From a checkpoint of a small transformer trained on Wikipedia: width 512.
MLP neurons of a small language model. Each row is named by its layer, matrix (up: input weights) and neuron, and shows model dimensions 0-169. Each number is 128 + 32 x the weight over its row's rms, rounded and kept within 0 to 255. Numbers have three digits each.
A block is one neuron, or neurons of one layer that tend to fire together. After each block is what it responds to, as a language model described it from the Wikipedia text at the highest values.

L4.up2014:113138144141116086114167152092184208126088160092141149066170113113067150119128158109139068160185153205112109075115114051142092119065129114171107173097123094156199135116147137091094111138143097101097121129191113103130105162172100085127127110178082203066199179179095166136126148130170127148150095152128172049110093124112138118122114103068127166158186120173139152141141092183167135153160079157061090087114081161163123097166165180163129120098072124098103119166068177131119100071112165159044083117141074160130110095
Responds to: Adverbs or auxiliaries right after a subject, copula or auxiliary, before the predicate, such as was not, is also, was subsequently, is soon.

L5.up147:130089125117132076106179157126154124089120124100172136108112155126090139144140091137165127130129138089102093096160148139116153196157127140151102059129160170116190125203065146124140125133162181051157125132179171155135189112144124129179141116140129067134126084171159112100126134099165123113088121106159135170113064150112142174116128143176132214147156122155093113100229130161130158144153123077094174137151131097101081114141141199131151096123065146146175108100114112130112156188155102093099165115166172128148131142
L5.up252:118075107111070076129170093126114125153127157152138113102118157189160115132084071080070149213126115121110173101108150116122194151143164172116152150104127091124117132089139154163156184150172201133106123112187118065110138139130140221132083116080149119061113157159126086099175164116129131070158121165120179128061120160098130091102049132159079116156153134073163144109100117081170092087150120154105156104193132136066127118157159166175086125150183118140155087130134076142165163132148088143121165115166188134193129085
L5.up1042:133156068148130141197129147115054095094132094124141124134131158144155078108121137096094135151200159142113124168086125110145191186155193142142167124168127150131138104103101147123147140158146154116215089139190201139112189046160150134120121081074081132146212115116104118161132109086145144137068127136164120174130116126104166143095097102149124133110140142096126091074169094160102100096153090119111121161197107141137163136122154174169057111112171111111110085104177160165103136181059031142097089109111171119099130120
L5.up1234:121097110119099157142117134154112167117135143103128109082104161158122072177134140092125129165110129085168100111178117180177192088122132107164203160133142097136163099099171086145123143120183154084122100066171148115139126086119141229160110142131147145062151137156146205141171109126147170136140099101166147154108119150152118169135102062129124104063137046117057166131173090200128102126087077203179132109153137079181166104134180146075108146106130149230123120150171113133125139108180109140179134141166153110108083147
L5.up1315:110148144149136111106134209148174098117165155131156122126152155166112152121092133062084080106152090107112073090144222118155193152149166154135160085113118136110120095148054106103173159102133130133215110119171072079148109156162052175169087080094153125161105136080129096160126094118116116137176125197121123135111139190153157106130164184120109097125127113156125060160159105065118088152133145141115132142152151092132162157110178137178150174131063146136102099107184104136092194079190052148145067111138134144159121157
L5.up1319:181197150089093126080123107158181105117168145157073119092175178171176099175185099143090076136171089096104169135123091052139157126191111118130170078102102069158204098120093173080166105092175115111129036139181144131089064121124155091131152139024113142138163130165117116168142109146142094124154072115125118096129158115122118134113151108148076163078123102164091111068200139128127112095103137089176133135122161121142120177150137168095167147125171146164139105115131089112108131129121099116106100105120101150141120119
L5.up1358:146096153128182088154105106131168106101122114180146083143147155138099108141118126183088158140101134205085088180135130151113108168156139111140115118093067137103175149096119093094203114140111139122159132131127114068083070093145122170140170155080101072101145122168123180101189185138079163197165117174104140126068109122121152129124129179067127124130153100176133129116143102112121154131193156119201120132121069115161111082166139149187096126119114157137139132131122097139116137101213150102110093129094151127205092142
L5.up1664:175156129125106131191131111165114113124110098120095100137090146154150140171061118110091150125162096130129155159144124101137093150130138135119158099118131110119133146137102072172142152075179176098206067088153140136116108146180135164122097146118132124096172073151126113135150068098133144150131138115167168097055094108099107121100113134095136093143109094079138069167136177091145145111134129128122161162158102135035177149212189080108089120083177142147169080148129132103172134133120044132142112147080105170154083072
Responds to: Main verbs, mostly forms of be (was, is, were, became), right after a sentence's subject noun phrase, e.g. "The game was", "KFFM is".

L5.up129:132131143066159142106144146114152120103125122097124146102140153167131115175109119114141112152123066132070104136049162142100143159148157169124111158092195134109141164122141103154150159093142083117103159131176066112188164109154146152127083112105103076167159139124135149108183152132101110142132170207105092146100106155150097112111092156165104080131175084088093105092153148104103037198172094198096150164094114069113165109180141148122169117119147117170144130105151088121132127157188078098143117157112119135161100108
L5.up253:142152146108141089085133205111107127150086197122115157108204117103063169136076070144112131081111114107112158147118105101158128100106114146170109177110179123162126155167096152207103116186091124139131105147148101165135082116148134156193100162115099143093097136143136100122114165162090127140128072124153066156057102115122132133113060118122132148151131180117129200084105130109106086086129096052107155122107135126098053117149129125183144151072136138125077166151090114119138110133110205185108102104163154095103131137
L5.up1197:148130141087112047147150119145134132154133150133123105150111110132091150085102175109110144124156093170134117182086146163125123118129120108162174099116185085142138155103108087138143127088120149089158124166071151121138130135087089153170094127151073130089124154135161103139153169126074108157204120142114161133052086126128135124109138160100149132122194137126109093102145182114149096078076124134119093120192088111107143132109119115176127066112227147176126129148164127110123094144091124120114166127155079107160093123
L5.up1267:093198106123138134121102037120088130120166134118141142144146129147141113121178112078127154097133116139062103182162168105115116172207125124148150149137126079056220113163102111164115096112133153138210061112164125130160107136140160068142149112118098114175122170123125099145146140150112122144098142199096038167117100117139080153087125110166077138170119152166132099247140089118138157124161145125131153136099070130120177094133166056067115121111184167163195154140156106123128118170102114142089103140143108139122064133
L5.up1318:158086071102137188101117049169113086092134118163122116156116131187132116118142150076090190106137129099141088171088138127130096153179118125121174152118124136125083153168141081117123120091156122126155142136130129100127118069144182134171116139065104120116085074101167129139180176127123117149144154184127177210148141115142146148135080086134150150134158117051078131152145165093136115138133103152146060107087061171118195127091103163135162132114182132162121077164179095122159154095114081177071126100126111086109134094
L5.up1360:115155171130083137090135147160115129150129126107093129116121135135131134158098107129131119133202149098052135125145104089103094115068118187149147168095103121083126128134102136177178150195136181082163124117146133126109091135138083139114146108114134139148187093117162104092140122184128090113146071194118062081125109141182095118115088140130065136149122140129103075100098134080100099182196103103106120067141164196121129127143126159072114109139142140117106181134108078117169224123128149155165107177124178149136173092
L5.up1661:146191093156086190184119131162107120121148118176150147106152143213080099097119138135121121144181148163104077117151145199101190093127130181103172110156107085088157152121175116128158103058092142146116149153121126097095120136108107147138118128121095126103097148127150103056172154102107154170148146158126160125167107139088166117130070137178114109132168121143057129163106151089099121139059120150157123163084141105135088134080178104189118180109159106142179149134152059185125147044169112111091153096079134119144064074
L5.up1811:130086077126079150137110092132128130124130142115085103127165109127150122145140128176054073144101099099123084125107112108136133112156195110140130150062134123096111128139168122114146088179185141090162165192183113123165138166166135149095096190108119084218128061217132116205139131152144168208124163138127138192106073119073072125135074135140096095146165116098141116131169175138152125130170087127105123128106103109087143114154110173185074135121157136154192155158174156126105101047132119100125171104138141070169171111
Responds to: Copulas or auxiliaries right after a subject noun (was, were, is), or adverbs following them before a participle or adjective (quickly, never, particularly).

L5.up40:143118139096102185091080157153154094104101089174145126156111083075156093097103084079117151126113133171173185122111069112105123148134110149126112125122084079161171161133127176121135195183150218091145085164103139141100136155089072125078141116119095118118135168056103138135154139074092142156134117104118198190124087118145141174133168135136129152107160112099117133126117154112136093174137166074114085149121123103132125152124144163159133080130156096092106138079168138063136194165190111090126126118165133156134139123
L5.up618:130134140141099098160154156091154104110130091148179171118114129103120188132136122118110098115086072130093158117138131115124110112159127186158111188129105155120075090100106104097170145162091081090147160114107170031113127113072102114141137111132189117149171104061114209098086091082094104153113139095130126126141105070085131083134120164180083130135158155133172142127128119122101096160108111147135150157108103179166099089106160161159140112124128128176128097112184114140092130120097168160060118110144126130148103077
L5.up655:142115114139106084104061097107116133137096097141134133145120177128161116128089152148158151120118133198148175141155131146143100192199139130038154166113086106119166122104136180129115163104156120064172122165058103109142157186101101113101062063099149084117159111150156139134124153184124126156169140189105147154151106112097170188109083130141153164119137165125172159094133180084101094134194134139077097097107119123131123191111119157131125103113127167137194130145153146103140129140151123057161073104181095144152141079
L5.up774:104123197134109048138130115101124123131148144140101135112118122126121123131097182117129144124089163132153101184115124084148089136125093127144176063152131092093154103078160148155120123110036133103130118083126136108123083144167149151193172131180086143073196124111106099152141154135085063087143140070117166102063134099086118132132195095151128179095143104190146119144218161088114064120114093054115110113145054150109126108097178135144160131162160073117163087158103063140116137179112144150093108118125160086145124129
L5.up1001:110129100073080081138088108183090085075120090133183116141117112133132094104166139173151133106168178053112106080183157118175145191203147128092111130129121151158111132158087161130116149086138158086106122078105175169138164163178164147164129140147085129117195088179169096122076156198130073120110106116143082195086142140086150094156151128087138153150029188102125089155164067133068100079128159110154122155149109144118141104114172123123119162144192094137137094123179063135135115092091101126149192155129169138127132126
L5.up1449:149065206168126094143104147046109099157118125085061131115131139083134102099163145162126131112171172096148153141201152055174103121149131082106084108165117091104088139116168165214107115156118135145145066169108055116154129153175146109076139176137146111136186096078095091169114075099153115114149101111160139130128161141116074093134131139165170148167147115150194103202091144094097067129126117078122133126134124134090137146105164113118102112158113132187108124099128147129123128128108131153172120108134190108130193125
L5.up1572:171163154130199147153128121068097167115107118106109112174068163157141157119099048111103123108139135125152215115109123072120104108160174178085098171174128111133158140096092129106197134096093155092127175097129134167115136131113117151101078190095160151200081088177084172136133123116162122132119116105147093141152143132154135092197127176106111168147185114156125105078123169169156146116160098133108090176118101151083123118124121149129119101076126162108103164113099153129204147146158161142056156122126138122072135050
L5.up2005:095116148144132096143167173128169108062105128137163105127152198119114125110081118120051166152114171163088148141154151119095124116164128149119153159165101118185127100105109136117180112096104222136136133167197105130113129139113128168151050084130081136136154185145153159151137092144171104138122143139100098136109091081111167178158131110074130201062106115133153151167137151125144078154154114089127108138121123156103105174149135131140147111214142080098139133117149132184159124088111148174043110101129078084181140136
Responds to: Hyphen after Al or al in Arabic names and places (Al-Nassr, al-Sharaa, Abd al-Ilah); weaker on mid-word pieces of foreign personal names and line breaks after name headings.

L4.up807:128136134151118160102126151187155122173179116134182117132160121128173073157127066126052117138136093064107151131091153109098131149090145130101148134125153068192179120150093137082073160143146161148106136134168094135132111123127163167116167136054074185179114216164164128119116124156202147086173132134095114110163087152145195106090075137142125081187111133119086105089170112072147107119137124113137120189126138088079147153171149191114074159141176107145149181141181133157112086138142118146117128109132118167173158142
Responds to: Verbs right after a subject, mostly was/is/'s/be following it or a noun in reviews and descriptions ("It was written", "it's a pretty"), plus some mid-word fragments.

L4.up1481:162144111140159085160117122097157099093089113140155145101173134106164157057086141076178125129134122117118093164152174117140071136173117151145112065154153090093116126162131121159151094069093159121100128131122077123107124126141122159163152170137140156142188157139105132128090186191124143159102173102116087111175136153100170110179119050124126114133058127108103102199158110103163151143138167096081073118110102177116174124098151153108169160205159115155185162112111177197112075165068143129141128127158152097173153121
Responds to: Middle word pieces of transliterated non-Western names in cast lists, rosters and tables, such as Nur-un, Cheol-jung, Al-Dossari, Samp-uṭa.

L5.up114:146097147159118148105143125134083091078181102144125064185140096095120143096136157118139088100120127059149144133140128087089131137127171167172103175155124137091172133116147136152164102084114159162134151088077084151112110055141066111154202152140163128130100127142110146111150085122148074123138125135143213136114123089106110048119150081145108157093100132124106129142120148180190110148131148134114092168164120130130156113118064136105142131087058159105172067092147119127168147097145155108139079108107098161071107155
L5.up305:142098171101117150129164125101134103128073168131127138143089168162109141139148112111111170093177154120113130108109121134081164144128147144153127069150089112120126132142139147110203176066140144117068138100139120134133187212134169108087106154156109172154099091108093060114087121093162109145143120140156149084133162159147154085084139172117101110128109122126111139120144150103140175129146057135141128115186162128148073111106138165161130194046169160170192052093134123099068084122175106156116115095086080173117135159
L5.up367:111129150208088145145143091111151133120125166094158139123148143188115069108126141119154162185114161139162089102143129117137133130148201093093159104120105109080151106144154081089200091103120129169160102176187129122118113114134118102093079127124142059114187166088139124122098100160134127182115147144167146138179079116098170058128100120147166044108109156146110157169103153105120142111172181096118145069092152127163129115107103173149164131127143194129149110123155114119156143116147160203181126165116148194142121139
L5.up458:131117179087123082112196095092174118103088094088194131129134197129094202184155139121133196088124168082141170133114106121150132162121145131175158075139129104146163145101151107089188123076177157137138124088099109130102178159120100101118111185148115153112116135119088121156100125160139105121103121166151100153121176147137129086133152116159125150150134141128137130042154102178127062159160103113118149153203121128132123122089129085133123104099051138166152158167118155158148157164128110124158137107130100086126146092
L5.up900:126191052063116125130104114137134145089089073137169117106179143141155112149080111158156115104187177173102170116109160106156146146201132157115115112141128174086144099126118073079166151162121109134143176065156142090116172123119187135107126103061138087126154136120176176116162130132067111084065136110129127101128165140139094074123103081119138124131069156074112168173165129026105118139130109112128142134094118138138087129105121093152168159101201129186068037137164162143070139130077064098098090092204098146177098097
L5.up1033:103156109164112199159111056112163188073072149156156102105117195135150124135161135162104146114106093087134135094135215135109138050130176122135168164133078075086104119157105138151117153137076140092169154102171099070140167111166114134192166102120083097120115135116136125104142180158162132125113157173085101131083134100150066116133149125121139151124121107070137083117153175137189156101085124105136092117112107078091138140158109159141158144095095119129128162134148135114131107132129142134120099124146134187136088163
L5.up1150:090103135089150164149117134105096145124137126121149183124122129135162141101156106081063111135112088178111156104115148141093127182147186063184187118148076122131069193083136112131120133118110161152134173115160096177158127074167151143075147161110108101146107125153098172119145100120110125170147156141158119133114135163095061108153143158144143114187046087102141068120114144123153179162095112104150118131141070137127133137117099139136142119110108162137178086126144148127169179147106128179174077162155140089141111105
L5.up1673:109109135111193195218131032132094103104188108119112117098180148142154139120117158126119165140121139085113113122123168161117154194141148134144141126134087107121150134142142129126114162102137167121107175100125052146142116110140103133116067149164124143112141124113175076148156131157137087096163127193086117157123102114167085107136150094133112137098178075121089139139110212077168147109130102070051172070166128103138122076197113147136104080068084129130178091085134151108133077129111165137191086139153121198158188113
Responds to: The first word after an article (the, a, an), usually an adjective or ordinal such as famous, infamous, nearby, second, plus digits inside years like 1960s.

L4.up2044:156095114137065151123095092107136073131144149136155143114133132107148160098070120121156123147167156129091115151092155125126136147104082053157063140159114066144114147109182108099110069078184214177084120070089139145138176172131165108105099121076102163137083162191094142059149080181185124164128129113125168180110175148105153077086059117082103174099125175134117135142143104165176091110183109132099110126117087111138106162120089150133074130128118110103176123103134183116122140122120139112144129171104118112101138139
Responds to: Tokens inside a noun phrase or number before its head or end: and/or linking adjectives, prenominal modifiers, month names, digit separators (early and subsequent, January 5, 10,000).

L3.up4:138104106172091125113123120151134133099084151106099048107103104169098161102129121118078105108107093143177121117137151105078087101112084101063151129143110110163111139144131111090109128150093098185165150096149101150097152084174168103119081065134118115151111136109161110082118143179126089112116152183161090152068124115148059114112103145178124170069170147105175065103155057131197169033156092092124084072167165140209096155166125218095155102122116167169116093079151060090153146107155131119123140137102146147142134080
L3.up52:149090100101129107110174148162168103123137112085162127131125122128143130147096112169139164105109114107176136113091159098137131161161138167147135161132125099130160137133137082080173086118095137161151126074079129116111128143127195133213175157159095131116044110174119176120190147140152118158148124113121107169110138092056120162135160127126150133103107106116148106128135112140158110120125141210171147122117089072210111098147067184170092114148094111073085167148190107112114138090112158133159118131121090073147146141
L3.up421:111129101083109137134133106125134132150169117118080079113163085090117186107115129098114139115139114097102177122114095135124114147119111151176123138112094118206093169122156106174131124074217117201133097110178139138107105136127134139148132073166106109108069113196122122114182097114153151102183148175140157143143112113131159152083128142097157136101166133101147102134154145116085094136125138195154117077066149143115099125131082145092075107137111094179235074159123143116134123149077142121094129127139182112102123094
L3.up1360:147150077199098126157105098092156124138107218148115116204115145197179115106158121156135153117097050084181110105075164090105106181138122098153091164192131154190183158117097124143121168078163123145075124068056146106150143140108135159166209074105115084121113110169126130167116162160162130167115150143142124147117193125150146153110160120143163139138149129092111095097172160137120109112129152100155105101117168121136130118132100163163134074169105150056134130121135152114207070145111062112110160155121074144095231152
L3.up1416:146185032147122094134140137140142118185091116097176157126143123124121094131105147113118113188123109082093073063152125128142150169085154119145165118102128105110185095137138130150130084133132118096134161111132128137115131150109149202168060136120177141146213124193111141158140121190185158099125157126173071119088113130099118131154165061129150106107180094102132106099170102135129172120107097127103090138174174128100165113163103105100140131091165134127090077098112122086118157086090120088103118157096109137091184103
L3.up1578:078182125089150086128118105119105107138091132160176165119185078166176128124121123187098125135201110145138172114104164075120187124053084161135106099127155078117092112064163132131105123099165062113125139113143104142143110088149109161094168114127155134132106169109126126140121141105201132212100109110105129123080119118085136092121135157125148144064107148112120074166100173202072115125100178159140128059118097103170138130119140136161133150127086097146111078074116158159150167099146114194201123137143101102160116189
L3.up1592:133174094128157115097184072138131104160097154075102168166193182138110156137151092127069176096116143104143096121172098088165083111139126124147150129117097078109096082075084089081144087117181138171149086131073079172136106099114141150127135182103114156139121171139116140077138115151120138142169131095147093119134169120137184092170107098125110095109110089116145101144149177117126148125161068086167122152128124115138141155112104133094109075139089110172149169087128171120164120089099128144125136112092074154105173136
L3.up1929:115143067080148067113122110070145084202085143114165110124158122118125153126157124128134153093184106130188131120110139070118112199099144085144141078081084094114068155142136094119185083088166098110080117108104138139143127110094159142137177144106102158142106139167123139124136147163181147182135156156108108141100169104163159154120131115116140148156129116083102051182086105120139076162092135121139170112153095109129135104107092117128147088160082087083144123112153121110174104143094121191200194109105117119161128068
Responds to: Adjectives, participles, and their final word pieces modifying a noun, often after most, more or a hyphen: robust, out-dated, E-shaped, unlistenable.

L3.up107:150084126086115128116142175109154122145141103160099164138107144086066143136120145201172077155173128148086142152085166092071102148067171110095176217104105150190156119115106144083150142113129118133109163116153146134110112125184116133178109112170111146158115134160144164139107081129149143099124131164062178123120124187152054159117095192134151162098164103115103078040199149106150120145131192190128144112134072194079193105135112143178126101189153182122164145109136126154167104109058110133157114143106128211119116097
L3.up691:111154154154091131115081137152113075109093148141114175176160132152128083115109132205119184136107092175137061164106104170045145081108153083094122133105153117189162095083069108083089123097074096111162136136145083120083154119092136121097126127114182115113104152149160122092096192133228136140016077134138077144118113154131101125162149094130174121133132115134116088128169119145149158168084152118130084113130117143129027081151177142125162119116083118182155093138156134098169169095121119147058114131166136119130090137
L3.up912:150135117048085128138149127205170126136107138133174157081132131147150121177150131150144096131117183192109132116124096049059144085100120120102083099117086101198130104092132095086133088125067067175174105124110114118121182142052107172099091139113156104106127204137132175128113126104139124148102129132116126040131066188124147126074102113166085130123126135126075157069163152163065116098100116155126075066144111170110122093181175070168135115108125110118165145126117166115103136068131109171112077089211159120118124134
L3.up1366:111119102099110133164093117172126137122116105165064116161098192134082090124080115127134090136158093143119138169113135127142113182138106159067137137125165078162157138131141168142109157145090114136133146103097154145067178061086129127086145091143152126179166136147152122071162125119132120122125078150093094131118180196140141089107134139119135108163190121117124108136145096095119151200113144142170151186134154127147143016112067151157036085108129089140137084093143058150104119110159110147163169081152127146125159096
L3.up1377:115109108107123151136123141113092152105123122160107125192118104141054109161167155064163095146197153122129095068144147105118111144129082095115098151137173133114118070115123123148059114123163183087087113210113151155177120081164148128103162158079100148115102164174100175114142113091170200112148139111196137081133151119137124115139112150167124134139168079142090150075150139128072128077170085112154125136138142125115111116134129105171144194125097072162085132150091065121134210128122159158143106101144164177103072125
L3.up1453:142106143104097127179119129137112101108089100073053092169114160128152119165140105203131139222170142167116130141088130152137113063112125117159140170162148149178112123114133100049132095079114097050054140094144132121151144106125102142030090089167091065102127129139159085183133157095152114125137124147125095111094157129134137179146083144136195127109163126138151146146160137098161146104125133189102155107122075124127115152163060127197132175159122120123158094141156068131121104133170129175100037141184120183160097143
L3.up1826:139067128109095165133067112164084138122157086099139126101128098130100156119086121125124132119150183093088178136215097141098086104119160137105102184163114054145173141138169186185125105167156122131098158144067151118137116167146130160083179178170095086099133161129142095087166078124137137148137145136105153092125072106070143139116157098110153085167125149152134099104119063167168108154200131124109100118172078112087113150123116174122167169129118147188127094121096180118140173049209114139092111067159179149151158144
L3.up1896:145139082126087144176149118104139109200194120149065171138148108128098194113143135121134107183173136081074097121168116140115126051154104176101118137149133123189110104154084162137093090083201143170139151126140100134069166096162143103113129110144122122086126161126117078117141125144084134104125153152097107104167071116156143117110122082052130106111181114121121143157148150130125067099180140170117119094118098124144115149076151161117046102148102124216124085149120114149107107162131149139118147155136118119105102085
Responds to: Pipe separators between column names in Markdown table header rows, mostly sports standings (W | D | L | GF) and election tables (Party | | Candidate); weak scattered prose hits.